config.toml
hidden_size = 320
vocab_size = 8234
hidden_act = "swiglu"
rope_theta = 10000.0
qk_norm = false
init_std_down = 0.0
decay_fraction = 0.589
final_lr_fraction = 0.0
batch_tokens = 131072
MLP neurons of a small language model. Each row is named by its layer, matrix (gate and up: input weights) and neuron, and shows model dimensions 128-255. Each number is 128 + 24 x the weight over its row's rms, rounded and kept within 0 to 255. Numbers have three digits each. A neuron's up and down rows have the sign that makes its largest values positive.
After each neuron's rows, "fires on" lists the tokens most often at its 100 highest values on Wikipedia text that the model never trained on. A number after a token or word is its count.

L6.gate447:168136157176115126131148126134093178142139162129116140120113147106126148118116138143150123117158113124132128111117118148128167163100117176096140116083087170179125134111127137137081093155144121133145170122121107120156089124119123140166138122140112105110107136134085197144143100156155163123115123147145132150157123140119156104115103126120112135108122184120126123170167125165122130134136
L6.up447:095105142142110140121122084116102101099112142143120142173129109099125128100114078129152136135071113153155127095124094125120140164146144138146195151138085140139102131185116132110096158124154156128118135109144156097118144123132169106142136101146130157115121130110123118141119138114170163156121077143092108136115125108138111143114075128132139104208110142155123117109114139196160146158111
fires on: " |" 19, ":" 18, ";" 18, ");" 6, "," 5

L6.gate853:114055118133124118081115103170088117114106159161121128138147127109124100125135098150130148109161149111128091114118139128096116114154119134095162143103136147082114081099116133119163125163106081097123146120121156117170132120140124087164133148111091148176102128149151146126109098150149092124106149121158179152161113122075134136123137117131122088149114142105104082172126136131127094161105
L6.up853:155096079121177092104167152118103095166123130137129104138135123099171129152116131122096172130105143146111127156093130142126171139136164167113133105107114156084092095136110083141164170141109148162117170178115140134116177132079183078114161096188134098153112161150146099128091135145130117102131135142117118138175154104115118131120110128152101139164127102127091110124160143148142112133148
fires on: " of" 25, " for" 22, " a" 11, " some" 9, " to" 7

L6.gate923:082098138134144146118153157180142112122139122142155145108115134066120153121145086131118132159141147109151106109120084136138173100105146116119122122104123139161160127101167124119136086088123143132111136161161149141114166133104124120083132128157130104097173108093105174126116134158139136105106093178144128139148187154164136115104165145119134107114123114129066114141134092199143131174158
L6.up923:064103128178150112117127132134100119138128101137115173106123167121104176141117110142113156111140171132127121136136085165182145126111138143071079138089120129157143112143168112136108131126174121115146156116083123098114154127109126139108111099129129105116116131114128170103116146131151154174125130146160139136136180120150114166128161110134097120154087134112117105127147128131132129149140
fires on: " as" 40, " to" 8, " promoted" 5, " of" 4, " Chief" 4

L10.gate1204:132119122111178155155138148143134154158115125155147169072158111131110114134151117154157104112088146119145144140148108102127135147138140129124157093153119142115118093114135133129159159096145158118149100166145188112124152141116082119092139159185100105152153086120127145101109172163092081127126150134140152170154121142122140159135159107117089107138138152088137125139147183140112110131084
L10.up1204:153128151141086082136165163158113142150164098100135143068140115147195163106128118143123113155124143120130137149121122114164097140123127144109133142139133183103123090142154118125140121141132146107124139109141143112160138132126117123117072107156123108122103123115131162152123157104106161157141097162151125095113135162166155150127110113137142133127155111150061153179129149088143128152141
fires on: " |" 50, " as" 18, " with" 7, "|" 5

L8.gate692:120154135116119156168116102168147126111128129146165081114173116149083100104140162135157115165118106099132108091125135160101134134093121153119138099135147095127151138110126118132127117155141109129103140132122131146111102121141154132119117131143128148177148087147085140095116146144092136132118115121176120165101117142139146133141101117116107091105123142158133139160114149120117124165114
L8.up692:160144179124155154114144154148154091127145120128145108106096134158101108149124153089138105134157147125124119114117121120101122114162099159130126126110110127156151100082149147157129151111103146124109132158134101156135134151143129084129145152174146110125136097152171153142122155144152142113108122106104117103149104093112110112140132091124094131098123150107156152123142130133104130123137
fires on: " In" 34, " in" 20, " " 16, "-" 5, " the" 5

L10.gate369:118128156110150117087126133115163186133143145123172144133097143138101107129106102117123074125126134140116152078128128097123160135101129119093104130109129144119089128128140125164142182076121126157067126122114144108111091117145110137158091139134131114150168140120091125090133152127173111157156115137119152088121095162113148148115080107161127134098106127108111115147066140146102120136111
L10.up369:129121123156153071128137151088118152127147107123136142109127166138111154125165131121088131200153094119092098132129186157110100154111118094147151144143120137163096152102136143106143131123139186126075101124128149144150120111149145129123143140142108112083126188106115102153115120056114145165144095108153116177145177125164125146157125113167097105132133104157122127111128110156151157122115
fires on: " B" 22, " W" 15, " two" 7, " had" 7, " her" 5, " his" 5

L8.gate776:119129142086140123140119137129110136129204133120128138112114108126118106111099097102093109123144124128151114122145127158157164105129102150160137105130199073159150175102153147126105097137082114137128107133112106171127134093105128109121098099161109150141105087126108136096131090151140111103127091142111140110167121142119184109157112093117145136117123155147160111123100117112131127105110
L8.up776:099152111128123101114165122127099111125173128125160165129127112085151151154121095148187150108131137162123143133113133110133126100080150090132107136177122153108125126153145116146101132138134101173094137126123140112134087158145094115172122089178154175127132074147098125132167123138171125132154100114129108129119082148145109137142173117092100132124130123151095148104148093163146120112124
fires on: " |" 48, "-" 20, "|" 18, "," 4

L6.gate307:152109102126140107109114131168139125134104110108120101123121135147099114110158121074129133143146134113092115120115162109139142120139130126142150104169191138127119155118135193122102106131164129110134136120128112125135066165152127144127115176109132146187125127153156137134120179148146122076141099113079115168153137101150116165138124155102087121156140145107085159128144131124140117143113
L6.up307:114125131089117142145162130126115126078118140150091088129102122158078100078129147122111123135116177122132090175112119132139146089118109109100144155144139140102151128134136099140155131126124113116155139185153113153106116132121154127091127168171146130099096105162129131128097180143161196099115139148122149132129114145141150124170114098134123088145154098087110106136109166131092141189148
fires on: " " 68, "erb" 10

L9.gate311:139132116172167121162139141111155145141118120098104125128134125101122090100100161149074129120120155134109156102116093134124184119121162096103148134146099101120104114107101124137083158127112182134130157131125129110113160074150147144117177163138141099168111131128128161120133122133149138153115128176090120151142083073116091106084107112132144114141162126129165130125123100111157101144125
L9.up311:157148147115121138124118110127116177103129101139133148176128143165136096123114149133067092112115118124130112092119146078152132129148165123128150133159107123107123116119159117155134106131135164176147153136094105095114142114140128194142145141118131142144143114137125143116108088119170161153121150181130115168130105099132107131129126134111150125106154098093114135117112148130152110152099
fires on: " c" 18, "C" 17, " inc" 12, " C" 11, " " 9, "-C" 5

L5.gate887:157147100131147146099097167094120122136152111113125143086173121119129130133169125150144156140091112109118120153151142106160159136130158135120128138129124099126100111099173160103084113142124153096130132123159137138116133111142102171111106068157146041115140125118132116100148127088107106115104106086192147119130120125142123114134134122124114138130180166119120088113134123044144134106152
L5.up887:123158108128100118124140087131178148154075150128146150109093185078113148130140140147106125147140119089113146103159142139094124127108128103130062103119138157126122084086133141133102088112139184121114153123111140130101153131130159138128117096090132103149127131157127142129137109163121141132109100133098106128102144182149117144147129108111129107132186125108132142146116168126088173152115
fires on: ":" 15, "-" 14, ")\n" 9, " (" 8, "\n\n" 7, "):" 6

L8.gate724:106184113138110122152142113093156113120171133088146109122107114137069086115082131146135153125083120140121135118122154114119113126115128141142149127108129108094111109123125177128121121102105152156101113105122134106129139122158147142112113161172150109123120135131145140118146127115106151077140128100135145165088087114124128151084071137111095130168134120093105110148139107129106122137128
L8.up724:135156109143102157089127146149133095124141143126119120121132118119137148147090113154131077122118122147124143117172126169149134127137095107121099132136106094118125138122146106121140143103131114178164153124122143097160119155145111126107115117155160132090120145095156132110108142098099111210110116092119145154135132130095088092140123114088143181120157128128136113113112122137105126096140
fires on: "–" 29, " " 15, " the" 11, "-" 8, "ed" 6

L10.gate192:097117136149109121124161124128120117149151155106143147154113155084147130051130100086122139091170154135077107146109083117122130124174159116133194118095144087109111121145116144143124138106151160159158128154133139145143122129126101108130113073131129124152148150146141090147102132101143161112144108096145120145115098136112107141128050168156127102115139167160092128094153119158119140121131
L10.up192:155091100157129127098084116155108101141147095101088148112139125165151097076141141123119148149163147104156110121126089149086124151140137134153116134109161143072098090080109091111110089159160155091136143133144137084088132131169118092130116125127100108127137151148127128130112151079109144117179144123091126131120110137175136097102130133151150153155092115150119135141172115163136120120135
fires on: "," 24, " for" 21, " of" 9, " to" 8, " as" 7

L5.gate614:123128145113113112135088118140143122089151098123141138116121147095107127128114135147139124103129134107113110097120096106100117109165155086139154065146167159163123165147126144121138141113163113113081113122103155115141121088147141104153155108173077132163104134161119122118132158097111163173093141149139105140136126130131153113092128136139113158133168174115202106112128170127178147095119
L5.up614:140096130107116128150097078151149144116126130121146132083150119130105163141108090100122104124108113121172100125120139076113158161130158129170139083130123160173148134139099158130094169115080126138096151123129154133098162124108151130159107128145113085148116103174105118171117157152126121082106101129120121160162132137122138118113138125089097130130121088105167116184107075119136128148127
fires on: " |" 75, "-" 14, " late" 5

L10.gate996:120114158143121162134174118117126111070102108167162110159146109140142120128100128150169081124113142086130140138152137128125096106115175136115128141110142113182168141141116100079117135130128090129103108112123107083127145108109161135170155136105102097131127076197170146142109166118140125183093109161119141099137129094110120125146125106109102105110147187127111111149127140148109122106114
L10.up996:158105147131144149152129138109160143118088144125158130126136129057171141148125159120135134107109106136126111171126096110121089108137129111142147119115086128149140121115129166166103165131116136172143105130136132157132137083078120141152156166124109102125108102150134141138133096142153139140124157125166156191066124095134090116162115100100128151110136112114147095155109095105170134166158
fires on: " |\n" 21, "." 11, " (" 7, " |" 7, " Top" 6, " US" 6

L6.gate664:177137151122135132117166095148128143141132080125049122173159131127150136159160135091130127173146159118118121150122121125145172103169096137149137075196165151174139126130112142140117104153122111147110120098141132161128131113126112126127125117109147131136111105116155115112126162151136128107112134177184109154109165138162149111112189086096128115112120128180142149117080081178164114119100
L6.up664:110119138151163102140117169143140121079126111072122086153150134161146111144075155093103155116110114129130098131070147127089156139084148104110134119121138103143156108114128148106151108151106111158122157182125119155129141083126158157133141141106124157131132081102113128123131124139126143104117133151111192112111121130135133126089138142115154127131126107141066106149117109121137163151159
fires on: " " 24, "\n\n" 16, " (" 13, "\n" 8, " was" 8, " =\n\n" 6

L10.gate183:153099107092118128089115137131160113162135131119117125089159102115117074080094126119151151085108133103140123136120134143102189120148132116137151153129164102096132159096141095126139073125101134139091102146135104146132118096154143132130110174172152129128149149146150134166078113117134179123071101094139127126120109123152097158160139170114112158121156171092108140120131114109122103130111
L10.up183:155124134115091142148172133101125129123124144126109101152103117146131118131113129162135130110111138125115152123152075090132140131062133129131104143109151162064149129120132131154152109119094120103114118087140050123107161127145144129127104124109143154064111109131177115142099083162141123128130118129125167139099158131103141091179121105136104151166141112116120153134093111138111120136122
fires on: " " 54, "–" 11, "20" 7, "\n" 4, "-" 4

L5.gate1248:122099143161072108146131132142150118097151138139157126133151157144142161098132133091157143111081132130130133133120121134150140158116120105094140142128124156140172118138136132137160137139137133165160087107133133132154132105144111125092147144126118103206089120127117153147090161061111125112116123104095113158077107106171082138163072113122140137113126093165093147105137141093147168128134
L5.up1248:131138179154167123141141161120142119123104129102111134118151145143144151113141127097135164141135174113135167127172117137185127128124121112115125101138128155138109133108109158119119125147107120138135113136150079143124134157112101081121129158139133097153089146139129177099135176144145156148101139131116149150089093124111132121172095099164146093127109067084113084112119092137125113175163
fires on: " " 100

L8.gate873:128111172170120147148117144171131176139118148132146146164153093134110120165160127142159093105081162153110138093140154150110117122147113120131119132128118111138117145127154127161175158092169147143108146151128150142153159145139117135161098113109111150133164140118138124142068121114126135134148128097103104117157168132172132119154139119107111145129156126132108148152164174176146135126087
L8.up873:123112096125149142152129059129145110183160138105121093097130135124156182149154141106122134126127165117104127125098131119114153131091135110133145129101122131121091134128163129136141103102100135090134149134139132161178152128123126111118096134124110174138090092105127130162131137126073163113121131123111156094115098135162096124079121161151167092116112126153107156111127128148150101132162
fires on: " |" 51, "," 11, ":" 6, " as" 5, "2" 5

L8.gate629:082130162143137146103186124110144099137135162169138147110156093111102178126093070137115124112131144097154124133126110140116128105081098130075095115123095125172123131135141095138107094111130175139075131147136161121118150130154108106080077093142150137147133113141144132137110131102137132157127160131141142155106144186147155149108137152158138089144144152167160158133130116173106116176122
L8.up629:081145088151124111135135122136131138151144098164144135093114114089128135098121154143132137176126137111108139135112148148113131146133160141052116127105135112115126165167105159104113120128187122159146141145122168131135143084131100134121086115174135153136146114122114117118163073112152126133094107112147133191179153109160142129120149160127115095136130107121137159135149145094086133121133
fires on: " |" 35, " as" 29, " to" 10, " in" 8, " -" 4

L6.gate433:131094147159137160121119126158106144138107199127140125121119102110104109130161105136126134144164122113142160120121128157185145107098150142151134092111116134176119123115130118164127102140095140155133114132133140164153105182101166114146095103144111136201149132135128118104088144143106180114136097102154141092143157178172143146125141122129156123100092163121110131135137146132118169161123
L6.up433:113095111151162135130111139125111140119167167155133111137106102123102125109103092137151078110109147105091140124181124123131118131135175163103134136130147128138088153107157127158140084167116095122165114142147164072169095107176112152097127130163101142099158123131106133169099109070115146133118138165118107139170045106163122096161146130078137142130180126148106156116125145157139128131106
fires on: " to" 32, " of" 17, " as" 15, " is" 12, ":" 11, "," 5

L10.gate15:140090108092106157187077094095126173140129120094134113132184152115137133136151159100164101107167087108198157165144134083125132160140078116147156100134167132118162106146135156114173144121126161175144141093133148120102141115123146116134128119149096139127157165084130147117160122136166127142110116095152089128162146112097133111087129120121115102130134126159113140103150132114145132102151
L10.up15:153116108127099147122054132094147171120121114110112141156153162067129124143115120123167123168095142136173126089110082098118100092094093136144103129107132125119104147144122097155099119153104110112153136142112086161133124123174096143148106151128094102106155123133141173151117087159135121159112140155177130113135129132127183160158137145117139157148140119198167108145097117106125159112169
fires on: "\"\n" 15, "\n" 12, ":\n" 9, " Ch" 7, " h" 6, ")\n" 6

L6.gate213:124139114106146149147116157107134141161110169115102116156132115130091134113129091192120119126126138138111126167148107151143138138164120107151115159110126126131117140144111106100111128115128123102100133126122153123117135092176148089126107143082193102148132130094119147130119164073165160118122131105139087138173105150084100130153124110136083136070110161136145113188111137113159118099109
L6.up213:125158132108133140150140070112133147115112176098134088110131120150108122128119122100084128111141098116101127124141139137071137134136166156142161127133126154162127126125124169148139128143106142098081162111132169144099165133153131131134133104092112116105136154163096143108139171116150135101145150154128127165140124156133108142189150119092130117102115150094140128160120134143134101153088
fires on: "-" 32, " of" 8, "ig" 5, "inc" 5, " (" 4

L8.gate984:165130114157103122089131147112097137105132112089097113121179123131136151123103131092115109139140081128114135129105113092149127123099107147103166152107102137183123164139138111132160113131089177113131130164128124126112126094120148112055127158092088080089111136138134146156117134135142110140102158190093109141131146133129133112146158108128117114127114117129128141129130124122115081126107
L8.up984:113172117138130137114130149116086104126106122108148107101126125126161143139147154113128090139120081099105124093058143095161128103117165135132134152135117115148155103112131129129145156112122130153139162129107100106194133147121131148097140176117116166135130086120125091103136124117129114140114136136120120173105164144123142128146094158157150134154091121087152121111149153117142138093115
fires on: "i" 23, "r" 12, "ar" 11, "a" 5, "ari" 4, "an" 4

L9.gate1264:134160105105127161113155135116142132140162133120116099087128151134120122135092108154125109146123137149121141129123136131167133115124142127133112091155150177060156110110138114108088122082134087131120142117085061125123157100111154108113133117110121134108111105103098138144136080102138141105083092119153112168084177105100098144081098088125112143158123106100120166152096175115138109105159
L9.up1264:110099126084118132099145128150156101139142130133144155137166126153140186150119150161128120128146163050131171135120119122151099127131094156113130128122126157160080159127128073148113155148138125134184125112121080139085099150101159104096121133104129157144131125127115116139129142107152115126135124101132164127152108164133106167086115108154139117142141132134203114148096154151137173129145
fires on: " " 24, "20" 20, "19" 20, "." 12, "–" 8, ":" 8

L6.gate850:103156121147112115156094110105123084127117148124126118140168133160131158115160156147113065108127103155102119148174109121124115135092108124125137126147149150176143127109136087122168136086142139122101111077121147117168139166105095156105147105086072163151115149109108115168162112121160090143088088150078131109093118149110127131124151172164171166131115102123101128117125173107111161133164
L6.up850:120107128159105117158130108118132091133140123115128131145131165143167109087165174093121117092147143092104108115163127105125125168072136147119128170174132151166098126149145157107168151121150139113081095097111146113144139112143108156138164091119090126087121114152155127142155127121174105156117129109132133144098155142112170134073134150167152097107086117157090157129124150121126184142149
fires on: "," 52, " (" 15, " " 9, "-" 6, " &" 5, " and" 4

L6.gate898:113131122113107137145131168099143126091135123125117149128156121116146093141105134137145157130158133151164097108143163151149128137111136120107093146093108113117161111107121103184135145140077139146181123123125156165104145110159115120113172134095104113137115140155102118108180112108133136158162114121107143117114145130139164170122119117116132112098142148128131114117110101127118128144166
L6.up898:112103160151090151119104141104146114109150129096107125120122150127154099150180138110102107135123137127111088159096133116103114146071095147132138139134134122090142161132181145140095118130139137152119068143105129133102119152143125108125154121128151159135132135171110152104125119147148120164090126129124165165105126132129147136112182150140162151132111150116146147091138070105113144137126
fires on: " " 30, " to" 14, "–" 6, " (" 5

L9.gate488:164093176117180150116130124106155118127124115135151070120162146067099141156146156130124088100106159152118135103128165107112152144145182108141210211138104117135162120111122112145149188133101109135122166131117144090145163067096141104122140109136124119124122122139099139148132127165120138152114138122132092150152091116119108129130161163168148143146095092116172105134147131122152115182102
L9.up488:139125138108154144109113116131139125149160129120113140148122112126125114162154115125141095107129161099153156142150142090106155143156120097133172107107132149152117087116170135135118123142119148140150157126120119141125155113146141116132138118126147109140147178140115127137136102105141098174110143141101085123076072109086087119124148068084127109137118098086123084123170121070144106138172
fires on: "L" 42, "-l" 10, " L" 9, "C" 7, "-C" 6, "-L" 5

L6.gate1048:115099094126161109143162118148081119125135136147155116128168137097111158104141142158129156131100092081106128097081140109140151135102150149076170155117120116111121134109096097076173139151139190168138126154111120137146161139147083098130113110102153108127150164132137172130096134104109185142094177146147123145116152130108140092105132114155113145143127150112145139120103180139143122115080
L6.up1048:141104107154177111066131126139119090104146137097128109169081155129134075115141209156126133146132132121161118128156111077115154134138151190108151141159147164104118122083112093098159123136103117122136104148130134120136163147125100122129130106165127109097140116097132146099142092151106142140134154170128137120147120108095156131118126068164094124170121115148116131142136128121131118113159
fires on: "0" 30, " of" 14, " were" 10, " to" 5, " million" 4

L6.gate394:126134143170121158092071127179137149145103115150147127128165083135158134145133082131161115101089124136088100089109118131139125168145170146095131155162109130106114114120136126117106163129101087157139116118172145145111111176135131119179132167134124089112137123087138121093080126162130085134113163119159138142127146129157098116122108135100142137140125139132117135147132165160110117135152
L6.up394:137103103134142116084092113110125169073106129120143117168167131132119111147133142121129136118108102120072135166142120138157089089119115087143173178130129182127158159104128120169127170142151142125170130120175131183104108131134106152159139168129109123153147116057117140134115097146105109165127140126155072142079097174128111137109135179116152133141117129143083129138159115138155113126098
fires on: " at" 40, " |" 25, " of" 15, ":" 7

L2.gate777:144109165138144193097115126153138147088162107104118126144145106091164164106107157105126141133111129138110134076135118049115156108179139128115097130120089145154143129108150168123143165148145126083129116133101174158116163126137121117083129143091145101125145155107094138105137184145142093092113143145121141100171129145083112157110158118127118107103115091130164150129139137099099135160146
L2.up777:115124137151118122152141135109124145160170119117103144121133103155106128101166126133105100132154130141093108141132160158116117133099128169102170156137177136116160117094125095101146129067167133141096077073134080093118142077104145168144129162122128130090116137123143111132107108166118149131125153107113114095127109109130145138157114106114110116127142148096115112075098129116116137084179
fires on: "ic" 15, "it" 11, "ia" 9, "h" 9, "i" 6, "ac" 5

L2.gate394:136145102145141122136169130081087150115160086158123129084118136132164126145139117152096117116109118136115158086133157116107151114124178134129131139135148126150147094104106161143154189155110089171091106090170150116111153137083119121118139133163110103117142131106102155075124113133161103104101102140111103068171143161155135142095143114168131127147157099111115092134150162140140156150130
L2.up394:112139114118144114166122121115157110123144126162114070123124124150106151153122105167143140145125132177102145136136122124115145110135125148155124102137135137135127114129121117129141124135143139164088129069168119090118158129113159121113110107135104106149115133116135119179150119106137125151179125138095129134094123137167111137102109130142157112144103113125130095109159165112111120092145
fires on: " as" 67, " to" 12, "," 4, " by" 4

L9.gate639:132127171108094135129121181099137127158155166143133108131129082125142123114135158084139097088075113122130139085126152147122121145133137136104130123135138093107096174157105124123152133126110135177188142087109105133107138132139129114098158116136105088163130135107124130096167131158116130124151126154117139152126140125166141133165132095145137081133130129150122183062094094129141128141164
L9.up639:158132137108138147105093124153144145134186122098166154108151125130145155153135151134128101140140134162140170135145136116101094145104087108139134126101159149153116177142141107167115099113140130156128124169088081129159156084137153141167117127101151160124134144126187124127108079094143152151107130121158115112121141190103159139120151105103152125122155144149165125101135123179132139096153
fires on: "\n" 63, ")\n" 20, " " 7, " (" 5

L5.gate394:130173099116110130130143138146151160107128118161151166110132147146163102107142140128154115070135124133124125138143118127181152130150140137112150108118173117164104152132145174093120121124148171146148149105121145130145141125155110076125103144139135160144158093150110138118089117127135134146146145122121118154163190173108106069099161133135106109139147140111106100149182134114148157132136
L5.up394:122116118146159129140172151151148124085167131104124160117100121151122127152102129119121147134091140125167109134157159107177130134142175157141157091138142131144098139155154103156125095136119164126138144165139122134146165172112106112098133129108128157116133101155136124124141155101136130131142126094116127129141132119137105137112101113121129161173102132095129155072100118141127102127126
fires on: " war" 15, " service" 10, " Battle" 9, " War" 7, "ighter" 7, " conflict" 5

L9.gate313:133114108158110139156083102110147154117180069097121168164152147117142105113121139142184130086169164163095136114158112140125146110140141142118167156128157133094122138120117118129105115101117106154144161120123115143135127116104082141128128115148154148167135108118181132117149149123159128158119122117158154110169144116124117140134125129150081136138133125092116084121127150161138148151133
L9.up313:131097119161117131143133118089124105121137091150131147123115133138129092094145172090123142113109146149110124140171147139126161144101104132078144207124121137081146144137115133117143122094131120139129146131120117165091133094136158134131122120155133131175109157132103128116118158136079152132119180134141141142153154150096165117113156135103119141120123117111152141151114122171119140122154
fires on: " to" 20, " was" 15, " be" 9, " been" 5, " newly" 4, " being" 4

L6.gate294:138102113142077146147136147108135129122127107134161128094131131144169151112152158138138134115140144159128118111105179126145126105126107147121105125133148108183124154133178129098160125050094146150171089129121093130095123138110137140119155127123118117177165142089094121127114159143139129178140108093129136107142097154111108116079140134114143098093134117086178173126108126120165133093170
L6.up294:166122102107106148136117129083130093129129141123110161116114114126162120132136176122170189139140147125133122151137129119148116124124133156084136121116131143196105118133137092188106107156132167148116118121148122144147114130150101123158156128194075124160125110147153131133116104115104110113084127133161078118124134137136150102071149118164131125130098125169090170140108139108136131111098
fires on: " (" 16, " was" 14, "." 12, ".\"" 9, " is" 9, " [" 5

L9.gate1002:111086118136124145129162126162123143119194159132119149112147093120126123167151148140135124135133105147092149133122121117126145105162120105134151148093126142133118151118135088134140147118142114072118153089061125143121102127181101126132134097155174078143159141144120137101099158135143133111109138116113098141134145104138131121176097118120130167135099141100133092085117123128157125139120
L9.up1002:112146087112111163109151107136115144157131097087120097094106134171089127097166101098141082142158140092115134113101169104127118163210172105155148097084128130145169140133150136140102174103118131115115157106154127134118113102145148121170155108102132090168164108164120124167164145138124153125129125132125129123122119064137128126122119138137091157091119126128159104149128143111158127142165
fires on: "." 56, "-" 26

L10.gate223:121119133195092114103113155166118153138126090102118197084139133123142107120175102142137122124129159111145129132104115143132159147139136159162139153133127139127138123112141147152117115131109171173129134151148125188153102160113147105123141145129087141138125125147131166103118104142149144037098116140163125147142142150132143088148113060088133137127091159102137088114129110150111120137143
L10.up223:136155111131160116136096120168129126100182129153166093094075137136111138138092115102145126140117125187142087140132119167147138127134122132130105152108107187122103121113128142170126139120130157137149141159145143102123138130107090138107109110128137122118104127097130121134158138122146144152144119157115099136084126158155137142118128145115126128135107109143129147098145138113099124133177
fires on: " |" 36, ":" 9, "," 6, " to" 6, "=" 5

L9.gate134:142140115149127154104157155106116135132131152120142131095151126124174128144147124171112153143130128110134103152099103101146126078129172135109102128111084188119137141146111122141127179119128158121100130148113129132162116101122132075104105138154147118111141096081152153133139176108104129144093088125137149106137099134078103126125085090095104128110144124093166150113097121111100160103099
L9.up134:112150083097136139111148106125119150169114107146130165118135135119126100172120140133131106111170125096103149087115120106136145101172135135117112142139149118131088092174129110162108102142125137149095150107155098117139148128159156113064189091089045176148106115155133129147104178103137144088144113118113113145122135129140113149097077131165135113127156123130144134082114136125123165137137
fires on: "19" 26, "." 24, " D" 7, " A" 5

L6.gate395:164170113163131156160134120089156116136131084132135081148181148153081125124123150155141111084120123120133093125069139106107151098163118127144089122098097124138135109141133091113122140148110077158183153134144128157158123166115149130110115163114107113180151163089124110136132123123125138145130106116134179100110114121136119125135121155096100143127103151093078122152129127132134088112157
L6.up395:108112156150123140100132145108138075135122101141122135117113127081107135123120135167124110160140152140128139137186138124106142114139155137147121096126163121144139150139141165075133140121162098149143096102137131108140129092187134112072132162127134144124092138131128133118136121119110155135123133104105105156127109165134103131144099138142124135142122149092093168135098151147101128146123
fires on: "–" 50, "ad" 10, " " 7, "ber" 5, "at" 4

L8.gate1267:130112129116071105130085107150102168079139152126149127156151109133133104155110117133129119133145168128125121163118075139146144142116134134106165105113125121144144170111094134131120137124147125122109124158173112123081116141095114106195139110156156118171144100138110138133128134186155101131107107135142124132143145119104092123120109113122164113200147099143144120126137058125121117130129
L8.up1267:153081127128098140105111137108150170135143081112124153144127164115156145121111098138159181160123132140111081135134105138146149158107128189101113136080122151091160159111106122130165068133153111119138132170135116136060150104153157144113158117129130076152076114159134140126114121156119115109196128126156111124128113121171083143110158163105109144178114148131180134083151148143157152153135
fires on: "," 59, " is" 18, " was" 9

L2.gate871:126141135122119143090148171119141149160143132119123163132139118125154120095109118127120152111099129136114164149124132163085121121135130118083112124045131138140085165116146117094131135121117135133155114133089136100137184131155134180076203120137180171100135168114123121151093085071111119132133101112092160103124162161174122134153161133098112167110107135113140101138136090156121103109118
L2.up871:154135131175144097111118161119131117117179138125096144119222114168149140136153124115120150134103126117105083103126126097100119117131180139133150068132140128105144115123106140153137111112147136123108090169176143094139152138137128154152130096124125112115148123111083138122136109114107101132141099102150128122120156132134091138109118147122146156114103154144140121136136082187146122132160
fires on: "j" 18, "b" 16, "a" 8, "J" 8, "le" 7

L2.gate374:098134140115150139165115175137087103174149146138124201121114138128149120119137131131136171124168128151129120091157145094123169175124146132115168167132124087089105123108142127085142162127107121145104123109087143166079150138094089146140111100137125150119154127125143139114128106119124140163127121175119178150141185163142117106124149148144157124157157127144130123088111137154122144117157
L2.up374:124116124157119104092190157137175090144163145108128137136098151110150158132120134107155095121116128107140123111155147140114105119148175147109102113100120127132129122157092163135156110120126117110117145115120104169125205118082079151148107144140114118144106184132145181163113061092116126158111128118113110137156145117150117178096139168147161115154130125138134109177158146111121130125196
fires on: "ly" 18, " she" 10, " Year" 9, " now" 7, " then" 7

L5.gate300:137112085125106146130154119163127121165125148138118107101094123159126094103130154115166151158119082134123146148139141164096113097106082199155132134110089090146125093133135103132162127106171143093114115116134101147120129157101095146082104129127133161144107126107171114065155196111156166124171112135118145120145159175119133132103118128097127141142115127117115134148131150152147129106141
L5.up300:116133124169084104113132151118147151138175114156132088149111114147159131139139186105096182169178168150120144139139104124129134153150143124105118137172154158094149113150162102141138159145169127144151067133129157169137095110122139104101100126119134102147112130145114135108119155116155113117128146150119136120100124169166140139118101111115145143122150062120101116166139140161110149133114
fires on: " " 37, " |" 36, "\n" 9, " on" 5

L5.gate1172:159129145096115137150115099111153112093119132133140102147171170131151127134149092150109117092144126153074137123126115143094159153170123131125140162102132120113131096187140097164181122092115156117110099151144107138132147124127125119107131179112079121178149142127113125084165095137097149107129113114131138114075152128153145093132173144115124128129144098147142113136117114131109171137128
L5.up1172:121105115151126128131157171119174099093172103158118146135122163101113135153155167123108123136126153087126118164120101110113137114109167112085107106146145153149149128142146097142156100121139127105117098145141130115120100125159121146149122115091109172106125131137146109152126111087126091107119148134168172097131073146123146127157134121121123129152148104135088123133089115122100115166163
fires on: "," 56, " of" 20, "." 7, ":" 5, " " 4

L9.gate650:135138126122091113129121139171119171109090141111108186107155098114133091120145133154152117117199134166130116144139144133167138113164136164133111121080160109155115136109122148144121144120112139207149109107109110140136144102106096104116132153121130129187156150106097156129130089167123123151127150095159138126105139121105145128107137152126133122144102122116167136125096117155160105158116
L9.up650:125144145133121116123155118104140112111131088110130140136187108167152138123095105093170171165205118140147138151143091100166161149112138158093128156059177105106110144125112156149115139137168110148122099103137107132134131140110135120129145160142124130150144094092107105083084126140113140120131152104186154123133128101143157182135137140139116117130157121107099145123101073160142158130133
fires on: " Ro" 17, " is" 16, " was" 13, " ro" 10, " to" 9